config.yaml
num_attention_heads: 7
intermediate_size: 768
parallel_block: false
init_std_down: 0.00592
doc_mask: true
max_steps: 7348
MLP neurons of a small language model. Each row is named by its layer, matrix (up: input weights; down: output weights) and neuron, and shows model dimensions 0-127. Each number is 200 + 40 x the weight over its row's rms, rounded and kept within 0 to 999.
Before each neuron's rows, "fires in" lists the words (lower case) most often at its 100 highest values on Wikipedia text that the model never trained on.

fires in: "born", "children", "building", "life", "site"
L8.up763,195,160,287,150,200,224,198,212,208,232,248,220,70,213,233,185,213,170,236,231,204,142,203,174,208,219,165,176,142,139,202,161,248,132,186,194,221,113,196,143,196,179,152,207,187,217,258,226,218,238,200,214,207,149,182,212,246,141,203,199,253,145,242,242,239,254,221,220,157,172,219,195,244,210,148,188,250,219,174,180,223,199,205,203,160,191,173,211,196,218,208,234,133,212,183,210,205,231,219,108,246,175,206,166,256,182,256,230,151,150,248,242,199,287,210,132,227,137,187,166,208,206,232,203,230,161,214,122
L8.down763,209,202,275,190,166,188,261,285,157,169,160,143,153,277,218,188,195,170,129,216,273,226,239,167,166,264,237,215,188,183,183,215,236,227,190,264,161,163,113,185,244,149,209,239,135,194,254,180,210,212,213,238,183,258,179,68,202,171,187,158,129,239,172,231,247,215,233,186,228,242,212,238,231,261,253,205,172,210,201,226,308,204,130,163,166,210,141,223,181,170,193,262,197,220,238,172,224,201,171,236,164,199,147,166,156,198,210,204,152,130,225,271,214,191,222,200,178,190,133,220,257,272,180,192,201,167,188,173

fires in: "the", "a", "an", "them", "up", "him"
L8.up7,169,102,209,278,186,110,202,226,189,220,214,217,226,225,184,148,221,172,173,246,131,187,226,230,219,165,189,206,211,241,229,254,183,195,235,122,245,243,158,193,262,222,181,197,235,228,163,182,189,191,189,133,179,217,227,204,195,203,194,197,265,162,228,139,197,198,229,199,220,270,195,189,167,153,195,173,192,225,200,156,173,167,100,213,164,227,202,187,176,144,198,240,166,251,240,219,261,205,177,226,207,242,147,227,207,253,199,242,290,155,197,224,207,142,268,225,200,150,241,221,135,223,153,188,133,180,169,114
L8.down7,217,262,208,171,248,228,238,218,227,250,240,275,146,110,202,206,176,232,209,168,238,224,211,279,157,219,223,199,298,145,157,147,254,197,227,172,177,193,187,158,237,192,196,206,146,176,182,173,167,208,224,219,169,217,224,268,197,158,124,232,252,239,254,183,163,164,218,200,168,201,207,299,215,230,200,192,148,224,226,219,233,159,216,195,227,242,148,149,240,208,159,193,223,219,174,176,241,179,127,156,175,265,248,193,159,138,180,120,217,227,294,281,162,212,244,197,170,228,156,125,153,210,210,226,131,226,219,158

fires in: "between", "both", "end", "these"
L2.up576,194,209,162,216,228,258,175,260,191,215,174,219,202,273,199,225,166,179,152,185,213,227,162,257,206,179,152,118,112,127,195,162,167,158,189,153,213,172,242,250,202,234,278,182,198,252,143,207,180,235,195,198,163,279,146,242,226,265,275,162,138,255,150,227,182,177,224,162,261,193,221,185,235,253,187,226,277,199,204,135,224,156,212,162,226,225,185,176,178,185,141,224,228,143,188,234,254,188,231,251,301,233,219,271,225,134,202,215,200,218,212,208,198,198,184,186,167,215,247,233,245,195,221,183,242,260,212,178
L2.down576,181,214,197,237,166,219,237,196,172,234,258,220,178,228,222,134,230,160,154,237,126,161,148,164,169,196,211,253,198,211,242,202,195,254,259,139,192,181,233,335,191,232,253,207,158,346,158,196,227,172,172,178,126,229,209,218,205,285,203,245,198,224,222,218,149,140,173,240,189,191,220,226,239,228,230,247,201,191,245,189,223,253,199,202,190,208,123,171,243,222,211,163,189,179,136,171,190,208,192,266,186,187,233,132,249,247,143,190,220,218,158,242,192,192,191,203,196,157,155,269,173,179,277,187,217,193,228,261

fires in: "after", "force", "bronze", "joined"
L2.up254,193,172,122,195,238,211,143,163,213,179,161,254,191,168,119,266,206,216,234,154,206,182,135,224,207,183,203,251,243,232,209,199,252,276,155,224,194,192,179,210,246,242,269,141,222,178,229,248,200,223,196,168,178,219,162,198,223,210,158,158,114,167,165,171,208,189,185,334,173,172,167,208,190,274,291,247,134,225,208,177,199,170,227,166,230,182,150,234,190,268,166,185,195,196,222,195,240,188,161,137,189,162,124,128,220,225,218,122,280,178,127,178,175,245,142,210,211,213,214,204,263,190,203,213,255,153,207,145
L2.down254,166,188,222,148,248,278,233,195,267,124,206,210,209,226,173,258,233,228,215,175,201,174,183,261,150,211,282,269,251,206,222,148,190,145,169,142,164,166,182,232,165,199,200,195,188,132,213,160,172,224,206,176,219,177,249,258,169,247,145,143,174,208,182,226,269,192,261,217,249,213,186,163,162,192,192,180,159,181,223,186,169,245,184,174,151,239,138,157,241,174,135,260,242,219,160,241,176,200,147,201,121,247,164,206,275,247,174,183,230,223,198,139,204,173,139,243,164,161,157,157,312,211,248,186,205,157,136,217

fires in: "as", "former", "animals"
L6.up91,155,250,186,197,218,204,245,186,261,164,202,237,157,186,184,107,221,227,203,166,167,149,220,239,219,201,271,248,194,204,221,259,204,226,225,123,213,193,194,172,199,183,177,249,152,127,254,247,217,173,220,102,217,286,180,203,165,197,201,226,227,130,268,201,216,279,223,114,193,148,184,160,232,197,225,166,225,203,236,216,174,196,284,166,262,167,244,240,229,214,164,134,199,145,223,136,253,137,174,219,229,188,255,194,183,165,206,106,242,170,222,208,213,201,227,142,252,142,201,284,214,143,218,169,227,210,175,211
L6.down91,265,200,234,228,200,159,262,210,240,136,237,199,163,208,237,199,204,126,298,246,201,179,237,208,203,234,118,237,226,219,173,254,191,236,210,174,110,191,170,189,210,244,211,147,239,146,169,129,190,96,180,205,214,209,247,224,193,208,180,145,200,182,164,158,271,200,180,141,98,242,248,211,154,237,209,217,188,198,211,177,221,205,232,202,186,216,209,216,207,132,160,216,172,223,175,195,195,126,273,211,219,181,129,183,130,263,225,190,169,134,210,238,153,159,168,186,295,269,153,152,226,202,192,245,179,203,98,104

fires in: "well", "first", "both", "became", "also", "only"
L6.up573,247,206,171,222,209,200,162,194,250,241,145,137,128,265,175,197,214,206,212,217,263,170,189,205,203,236,175,211,233,187,254,185,225,223,190,252,125,224,210,265,194,248,142,232,219,211,134,157,225,264,176,223,215,178,144,214,220,173,222,228,225,193,246,175,131,224,136,204,253,219,184,151,156,236,205,159,236,200,221,217,180,201,93,260,164,276,174,303,169,157,283,131,233,161,168,222,216,166,224,137,214,236,226,241,281,181,175,210,178,213,243,243,144,198,150,205,273,159,231,215,188,201,197,180,122,204,181,185
L6.down573,156,227,232,205,255,222,252,165,219,265,221,201,239,152,161,223,293,210,244,183,189,201,217,235,191,154,284,142,177,231,142,211,189,239,224,198,271,214,241,173,253,156,202,276,216,248,207,176,152,207,170,253,181,177,265,209,211,230,214,169,153,234,203,209,264,192,259,223,202,135,214,141,132,140,270,223,200,235,211,129,224,226,139,136,221,280,250,127,214,201,147,223,205,160,245,187,256,193,196,177,206,200,195,182,193,197,233,217,243,242,255,193,200,157,241,198,190,190,179,186,226,241,210,173,231,184,240,142

fires in: "service", "office", "lake", "since", "police", "river"
L2.up715,148,242,213,188,187,226,206,148,223,171,157,167,200,244,191,156,215,235,231,239,187,181,148,232,158,232,197,237,214,211,211,174,176,231,277,211,208,162,245,176,206,190,208,177,238,237,199,299,162,184,177,255,175,241,181,200,182,211,233,152,249,136,229,155,245,165,207,134,178,197,155,215,233,169,200,181,245,196,205,213,136,184,201,204,178,211,192,228,169,243,207,217,200,195,121,154,254,97,255,224,214,280,204,150,140,227,278,209,128,228,147,211,162,188,158,139,176,124,188,252,185,227,243,212,246,182,171,88
L2.down715,186,211,261,196,176,191,199,163,174,176,184,215,224,239,230,221,208,165,135,202,180,211,195,211,217,184,226,206,242,159,118,218,258,305,178,232,151,121,140,238,243,272,242,222,175,162,276,236,180,235,217,196,91,224,213,181,195,182,168,253,168,163,223,163,196,165,236,163,223,166,231,217,224,130,192,234,168,233,301,224,248,212,272,132,190,203,195,149,260,200,199,192,136,167,153,173,251,174,257,165,258,188,276,224,222,184,194,227,135,160,228,263,209,143,157,170,185,215,152,136,147,130,208,187,229,265,212,194

fires in: "part", "located", "members", "premiered", "partnership", "party"
L13.up127,222,188,189,219,227,211,156,154,234,170,197,184,222,212,202,253,159,166,231,168,136,241,203,226,217,124,253,243,237,257,170,223,204,192,198,208,192,178,235,151,220,206,226,227,140,181,174,242,207,175,179,204,147,195,179,209,270,259,227,252,97,219,203,187,222,206,178,239,251,257,166,240,132,154,225,200,180,171,166,235,208,131,203,171,164,223,216,184,216,174,192,161,238,198,176,200,213,206,136,180,227,226,125,154,307,164,229,160,181,195,229,270,165,153,231,224,258,128,294,185,182,279,226,227,232,178,185,230
L13.down127,129,200,200,163,225,252,174,213,138,128,229,192,207,167,186,229,228,149,238,229,193,109,273,178,237,220,259,321,216,236,139,232,170,126,242,266,243,139,159,210,212,211,185,221,223,221,170,156,211,204,209,149,139,217,138,169,264,242,269,89,192,233,183,148,272,220,245,244,237,188,220,120,171,204,184,210,166,234,220,227,158,246,255,273,168,228,145,172,127,160,149,219,232,204,175,242,183,205,171,182,166,228,196,209,224,234,185,229,184,210,244,160,232,133,159,188,239,126,190,204,195,211,277,195,168,205,344,184

fires in: "that", "election", "out", "attempt"
L2.up608,179,174,162,241,210,193,169,180,222,193,110,168,296,175,213,241,255,168,255,178,213,138,208,251,188,221,216,173,210,265,216,169,240,197,178,237,214,221,158,166,242,234,155,197,191,230,247,247,235,185,193,173,248,130,255,203,261,203,247,223,192,212,141,221,202,165,173,182,173,179,99,240,188,204,137,199,185,164,237,246,188,203,159,300,225,168,108,196,204,195,178,197,206,261,191,226,191,207,211,249,271,213,119,246,203,108,216,166,223,136,272,124,263,116,213,174,133,235,221,218,228,186,219,273,175,195,280,156
L2.down608,145,189,165,170,182,236,171,190,204,172,175,157,200,192,243,168,178,215,191,187,229,228,238,159,210,267,220,225,245,263,186,293,219,232,169,250,113,211,174,193,160,197,197,208,199,292,162,273,275,151,175,176,217,236,191,198,213,148,190,179,206,170,168,191,224,117,115,140,195,147,186,197,178,233,240,215,116,174,159,200,150,173,179,214,180,240,234,242,173,195,201,216,156,180,208,183,255,164,198,219,216,242,193,346,254,234,199,164,226,219,233,223,237,214,206,136,124,136,189,240,198,274,232,262,172,185,171,169

fires in: "a", "responsible", "produced", "announced", "avoid"
L9.up180,206,181,251,204,152,159,219,233,283,187,152,227,226,199,157,230,125,159,220,153,209,188,180,194,214,236,162,259,208,117,239,144,271,259,169,150,207,247,251,204,302,175,240,190,201,184,168,276,149,165,253,235,103,179,249,229,184,235,228,270,195,244,223,208,190,233,200,183,231,195,134,150,205,186,182,169,265,149,134,210,181,118,245,113,223,213,264,248,235,234,218,135,160,260,188,194,213,157,236,79,197,234,178,159,236,227,205,235,267,205,202,109,194,173,236,216,169,237,133,247,224,231,152,292,188,282,243,180
L9.down180,241,231,199,202,221,254,181,194,208,187,174,107,256,227,200,182,210,267,201,176,235,224,167,194,174,216,183,171,135,199,155,180,178,158,171,189,159,178,211,214,134,282,196,161,194,176,190,182,224,257,257,211,168,169,291,252,194,177,200,197,225,100,197,179,240,231,210,130,207,197,245,263,188,246,248,166,184,251,245,183,173,151,177,199,176,241,222,191,237,232,236,114,185,221,173,168,209,255,189,265,229,213,186,245,243,183,100,258,158,152,202,175,240,266,220,204,183,200,215,246,186,158,147,131,184,213,165,217